python train.py --n_layer=9 --d_model=320 --n_kv_head=10 --head_dim=32 --d_mlp=832 --vocab_size=2055 --parallel_block=false --init_std_qkv=0.0319 --init_std_o=0.0319 --init_std_down=0.0 --grad_clip=1.0 --train_tokens=828300000 --dataset="wikipedia_en"
MLP neurons of a small language model. Each row is named by its layer, matrix (gate and up: input weights) and neuron, and shows model dimensions 0-191. Each number is 500 + 25 x the weight over its row's rms, rounded and kept within 0 to 999. Numbers have three digits each. A neuron's up and down rows have the sign that makes its largest values positive.
Before each neuron's rows, "fires on" lists the tokens most often at its 100 highest values on Wikipedia text that the model never trained on. A number after a token or word is its count.

fires on: "ing" 19, "23" 12, "21" 9, "18" 8, "side" 7, "19" 7
L2.gate205:500493499486534477531504529494491525486507540485492496505492477544502480522536503479477490470468491506505503547485482489505540501526489524504465526499503476507442524504487514454511499534488533525498502506477463521493498492516489430509495489495475486503468530533496518532525462481487502486494451468514451508482486489524516520499468505525538484503516518497526501542461480469493509493495523563476499442523502474525527460508491536516481473502532489506519483491540491457511490527451489516517557516517465506487539477492515508517487492493506458463504521481488471516445489548485495506
L2.up205:528479490446505496459487431516537491512517516497501478526471484428514504472518520517503532507545468482504523509528465508530520537473502505519505501505465523496473481512508510547504476469523520511494572513505457495481501454547494517497482475525503510476530461544490468541466565512523477437518533515508454533504451503502505480479473547521491496517473475475513512490506497505474558479475507543506495458473475526502500516467436472492500502463525476481483494493500487475506504505489499486487474492507510463491470448498486502510501462477502525501494499463505493534498518451481495557

fires on: " States" 33, "." 21, "ed" 11, "el" 11, "ore" 10, " Afric" 4
L4.gate679:514505442508489497480567526525537480477480494507463504493465473476550521505495480454535541505514463506506490499491570513462496469495488531485490537571525545485537481483526488489489510545522530491500493538511505518513474536490492463473503476540529512520471535538492493508504480525521539464504506515467523516473538452507510536479551503509491504507526506454546495488483501481494501527519524484486489507466477498491469524506500477450484523496533528526517475512498526462494541509507498507487497491497475496507525465479501567486533483537480499482489470510459521504515497513489521485
L4.up679:515500489487464482488500569497484519489496533470533535520522520526513488487462516532509480503530495494484501501500503528494513505506536521500427487499495506498486476492498494476478487475456438490495490499521493475468501532538506554470506480538493509490545495475480497468505513488496486519496532499521519491487510477470542522508496505506504459480530499486484516473556470504521541493481467492483487489479520554480525474525437473519492542469522506496548507500515534510474488429500468547492547474454491499514472519484487492521498527486526492518492451506534533481481450485471497505

fires on: "1" 23, "2" 11, "86" 6, ":\n\n" 6, ":\n" 5, " no" 5
L2.gate409:513522511513518495521485483468451478484483506542546494486488498488526459503522531517513452523500557500529498479510489515509515525529487514492496452488488463524503532490496521470507490497525522520552523548484512522474467472520477441483489479483525563486510494510470531531534522506519489528525522475504483484473554482507541483515477548518471492544457495476532499487550482526498480486466502527560498527533489515496515523502525497524496539490481485499495532506481481517470534516518482447494485472518510529502508475533484473477494565477474512503514495540484527507506507484536532497
L2.up409:455525535506488495491459486506464511518491457473494490524477516500512508485550464473521510490525544489477458518499490499479529517469487489546480498502490491500520517499509501523479478536494557499481491497504519510517531479526552500482495519508515522491518493500494510485493557475509544509491514553487483472504489535492514479492491497451489521444529528525492523490468442518520517518491493497462514453508506496486497521482482562518460550487512483507484527426483463496435536515466462472541519514517500499480481517476453499470512511488459535495512512477493506525483475518545501513

fires on: "2" 18, "1" 17, "3" 12, "5" 9, " one" 8, "6" 6
L2.gate251:521445503477492465502510474508502454514486485527505520488457486547467518492515468483500475513505477465482543543478471501533549527516549507472546498523523454514523509518473479497515506498488527472493534507470456481507492494501510520481501528500514522467506483539444524497523520500544524527492496486512470506508460507557518538478489524481543524528522545487508494523473472564481485537510505476523533519501490497469429527501529491497498449538457510467529507486463474530525486471487516461509527473535464502487505526467488487511499542462508531475537527507510543528539503459518470484
L2.up251:492547486459495514488478501507480493503528485517484500503465489521494560492486443496510554504509512521516487496519497486470477491522443532467509503525580543507514501513534495533498490512461545556520556450501513544517507514475488532503496536481536542501494484435449483518483482465521498516468495502508494438540490519504454532533550478444494505491503485494495487513543546517477505497517497466528535529464494478471520512489485529480499490508495494508497485479509523516483540529473490480531518505496485487507504531493484534449516475490508483473510521529521543502492471530463498531

fires on: ".\n\n" 29, "\n\n" 27, ")." 20, ".\"" 7, ")\n\n" 6, "\"." 6
L2.gate806:502496453491513502495503508484523485511499507498485464464488541509494467504466482530517502506465480523467515462503509503495506555474521483500470517494464481514487536516506499477503473464460478472484546497511526463477472508546527483481514567489480497531543537491514497535491451497484531484495485506484515511491494490468516473486476505458472499537453520530516532481505511541557525481531571521518480501493511520459503528521507480557490502450540549520533482491507499487497527512513515524494508474527581500503497564472450500470529492530477501529510475476487495566480505473530527516
L2.up806:500532460504530477498552513492492512502475486496456479499452544504490507506516490520484460472498490497485487477513473484483514523498535488491484513513494510531492534522516500489492475495463527523498510492540490470445520498532506458470546516531498499545493546493564482479470435483461500485532490537514520518472558484480471494503464541500465525507479531514526478533508497531547508502472553521476516474505503512482516540493513509555524528467484505475551508523485518486449451527512529516507542519540531472496471505488478500474478494503470462480480487464511495525466505518513524496

fires on: "ot" 21, "ing" 13, "orn" 7, "ident" 7, "it" 6
L4.gate324:499499538483513497474467528500455499516510472495472509474498557477497461430507525502497523473489508467464476483501498528500562545478509519513449473508516485509469553509473481488479471474507480525518519510477482479456479514516501525505442472469530453521514449507505512505525510547490494481488548497492491492510479501489504520480511522468428502481490511474574450500476552493498502463498489515569521504516494531528494490510487515575544538485472532496514507466480497442503535494502487524526533484510508481508505504499508513502514467483503461479483539504491479489482491473516523471
L4.up324:488513458476506496484494487489474504476480508528485486512489497482513516487448503499551452518514544490525517516553474487495498556482453475462487496465505446508491472466528468503474454517532509516489502550474502532499534526511444498483455500492526524528507493492490481487468477463510473493487522482496551507504504476491524448470518527482537489565500494473509467465510530479506499487500484498473557494490508511449481470546521506487547516478465505449477504496501451512490520470530502514493475444496502503497470516486485511467476519534502452503502488494535487507461491480480515467

fires on: "." 65, ".\n\n" 9, " and" 6, ")," 4, ")." 4, ")" 4
L4.gate646:479457482534460489518477544473486469475530519490535480503540504505483506535473506506505512526479490471487527520474496512495500532497535504519486510490486491524480498503436515518476482537493480475480502470491514467511463515502507517504533500484496507505550513512493495545518497503508538502483496449518496537526525468467517513506496479503496483493463526457536498509505522487520502510521523519513476490527516514479455539506455439477503459531483499489492454486481520523474532505495501480504466491559563450574492543489502537478503467493497495504565512481509525518466537513515535492
L4.up646:488460434497513477525521535473490488508490532553497465486492529546524464464523518521483527471461494468464492476454513515507543486495493473475515487473530526481532470470503479525508487504548506587518521469546526528492486500515543495478471496517492488501493485518509506513519497460499451476504485471473560508492538537466490500487501511541512530500522493499534491482477511458489508499547503485504500467495496522498492493520450522517470535499542489500523490493534528456507494507535480538491580498496511471493485507533467508512498495492506475479500518468476503466471468482516522475

fires on: "." 53, ")." 10, "," 9, ".\n" 7, "\"." 6, ".\"" 5
L2.gate684:497467534549525454570480489505452501520541508495526527439536534539471470526460479526512470507492483494469501466470521474463499541477525518486489552494498445526509533486510418436511496541525514518515511522474520484523489501507502478516526496498496502517520466493512512489466465536494498470495502492531488554504517499454514505512497529533461497508513512499544468536484490469526551495462520594505516445499540503515521503497504494544504495520495527489524450515503482513505463487496500503512529526530540518496488505508482482480513493513488524510511506495494496523494483530461533468
L2.up684:514497505501510543481559464487546484491495529492506520486527511507557467488535522542494489483476471519499447480501497486502556545505511498524502522492479511495534493485477509489476487495540489525478523501522460488441467532549442520499543507527495518526480512468524482497506488516466516476512460477489500496522464482473497487524516526518481503474492461499511518479478450510477517500533518525525522502507556464470513520493449468531515484521509515510503447515513471488515493514536523483514519562496532512508490497496494496457495537506474499513496477518471531480529472506496498491

fires on: "ent" 32, "ist" 12, "red" 9, "ary" 9, "eth" 5
L4.gate757:463512503511434468491532526504527481518486494465504524536499524539483469501503503498517515484473467467499522508516507535440512508499497502552463461501465506469514525452492569502481477532498464476511490534508476527495455497549524511489531523498511458491533510455483492494497524447485487496489496503494536512523470485506506516481514509494525498543507485523529565506516528497484520542528489511553512459486513470522460518433484499503477519479499502535522495470492523535465504531500470489521501508490482510529511483500545503501472531484520503506504500536437489507509540519507479434
L4.up757:526497534459513518467470503522470526515435495509531483504444485517467479532519489523453516497509513515546532520495480530509496520524521517529500440508452545477553478476479535542461476500508520544530453537529490457518494523488532505527493469476520524487471508514525508482500470472479514483519491482511493526472552502511493467511505514533488521467464478492499439532505496448461487557507522472512573512491484548512496487485481506456481487488477518465514533470502505477486517503494527481500498535450519502484524493501484491533518490481499487550465504513507514451466509490501448482

fires on: ".\n\n" 61, ".\"" 16, "." 10, "\n\n" 5
L4.gate33:468493476516530530493502526465480496499468501474516490490481521511507474459508543511513522512467463501484473502496513494485509505532506482500453484497476493475492518501559480491502474490541484449478537463483520466496520450547498508480524487509488494504506516507478471532473455496486446506478522536486527539547503468461491530519507532502488480504491495496504515480491522509531521521532483512484537524465525521469541521517481429519459537511475493497527469493503485498457497460531512529483545512542528510484452555526473511487479449525512488491517495510489518497423471518486525517
L4.up33:459471511543483531522452549496500471498480546521500490518519487578483503448566514511515466477459481444486495479484503480468535504466562489503458493479497510503501515521494511491504483547491498476515496494508531524540481478514497468497442516478557458500501502521547503579497444460506519507501481482459486502524497480543477491501480530498452522523502467480534509482511515513526506505525557522486514470513460542521497461483488518515507552477520487484489511512501506505537520514517507530500510476515502435515506477488491530487539477507509505485455512481461518516496460524553490534

fires on: "ing" 63, "y" 5, "ak" 4
L4.gate133:479510489504499495489482511468504524518531493542488479507506510488480523522495499520501536484463453453520501501453482525491508519491464539502474507508511511487468529437514473482517491510528526462471507496507446511495465478528503429516494511526486429495535519523533539492485527493522489486503491480493483537480472461489473521515458513472462460504554510491524467516552506485493526517490515540516481521516507514516452473501516525481467491491490527512502554515493515501491531482458527471504519485524469459537504509495480510525514470481487465513537529461492488498473486513531475446
L4.up133:488432520458504550477505513475512536493481465553473505495511508499511511478464520529500484503484519492521468545534504510487506513504466506476517503459530507440433468476480465497454545444497489475473476511459479540496468487480463494515529525501487486506528486514517466495499530496520481482511464443501517541486511518528493531470517492492498493461497500503486501494509453470501474482510454475487516485489456517519472494492500464539495481505517471506499539462521455462504477510479514548526485512503546519477451463488515492503477493509502501525503488476492502509481530467539566502

fires on: "\n" 15, "19" 13, "h" 10, " by" 8, "hen" 7
L2.gate746:480494487462496546501533536505505506505508523492518476510487480503516516497498540455494486533464478491494537503476449516509513528509520498475475521491504500520477519476493521515477527500492492457507442482512511523470438534503496470516469502496515518473479525481469475507496545507459545476523479462537443512508470487482457527482517447528475490473514500514453534489502524450493476504538496541445473490523519485538532486467457502525539429522528458475489482507462527476497530495477468516516526508527503537525456490431509515519485487497494508485525498488465476484561497527523491499
L2.up746:481522488489486558533517528498474488527515510480537471493471463534534503529484513457533508465466435465525545469491485518517523464503526529495509488487504466535475488465481503474508526514492511525451511450489501510502455484489483493498457491496500497560453488520505506505511473544486471506490481461543529526525506486491495511493478486489475515500525493489509494448539444523500524508515485482522498491498552513480539437505439492530454495485557463513497485518482562503444467507481457532518516522503510542516462486510518523492470505494475497512512501500465522511523501501468484485

fires on: "." 96
L2.gate416:480488461538494479456505492506491458462509470454498536484474536519517521445508499498534476513453534490448526492508500520521522484527528493487489537523510518505485486472527513505499527485497471516448525486505502483511514497522485542465474456515450494549493543499531494507506458540449530510496493513483531483505495474517517501516509461467457513544522540474507580493522521532520468517515504443479516518489551476465526539539482503523450529462478521503525509472475531497503502523522509493472503492518514527518493503498475470498499484473512525498498521506463506519456527468502514489
L2.up416:547473469529485475497502497489457475505511490520475520502465523453544548519470553495504496560537492480492567466487501513511487479502496504505477502543491484460472516521490522514540474476488458514477504520478522499495519456541482515450493489535480480477479486501462534478477568518534505508461500512527509536496521491482495523529555479469488504536503523496523488522532529505488517452466420527481508533464508520541501513457477483507492485484483502511539473522465550470497489464498480464501509496480470496523485508478535498503535514496518529516493461491490520470522499527502509469

fires on: " of" 24, "-" 13, "u" 10, "e" 9, "h" 9, " by" 7
L4.gate78:477547485499515502479521484517510544532532500483513487533480543494474506488468480495525494491494509509505525566538475542544528518509478512439479477502515495464501475525542494486467470526444528486455477506462503505522476501535470478466467496511455505522514490465467506478455524466530509494517503501563476490511494502436507523456503501484528504565527544467511520488499500477516518514519491473469488481525469467507547486507486464482474469499490462449503500541498518518502542560470482500487495499561498459505492504487467498489533518464524510525507508508555469496477527491508483525
L4.up78:513472519513481486534500506520503459525530491480505457511512464514498499464539511519527503496534480469505504492483485516509528482498499487501534474514531504489471471469547530569531461525516509503477525524495496559507506489485478513546485483495501458503486511509522500476463475492535513520519516503527482521519449505503437522488472481516536487489541535497531453490506486508473488463473493485551463501516454475497537493489495526504497528542539512513498508488533500520493484515510496511541460539568549504465493494533454536495518474442513462517499534505506525495504487498560506494

fires on: "ay" 18, "an" 16, "ish" 13, " is" 11, "is" 5, "ov" 5
L4.gate322:439525502481523523482513514508509513455466497513482513503519493519514530480527495493475504505498511482515508519438521492555519486475547503502479516488494510477468473506488498504530472538560501467472542453506524468519491496554475483483533494493549516541536513478502505540491513512472514455485507477503506500508477504487464480486494449500470504496498528509514525516498475521526503458519515498496529511469516519563508485526537477548472519487529523508466441462437488501522498473477492487509543533537489520511503496566489503466493495548530491484488504532506480496510504509506466541
L4.up322:490477490482512496510471479488515495499521519507514483546509493532468546497499531474523497475499499521520532470519492540447494511448512478500488509490451491467508481504526463508498509523487526475497484509487484494481488502499492468510521523532541484491534493493537508473517556505477475479526493523470520485512480509467531495508489505507449504507493502559470513476524522499518538469511519509555420506533509472544564519459526487457479504528520492517498490489503491521517498479484498526494479511532492546512486457529501530488528457527539476505481508547455448489539521544504429487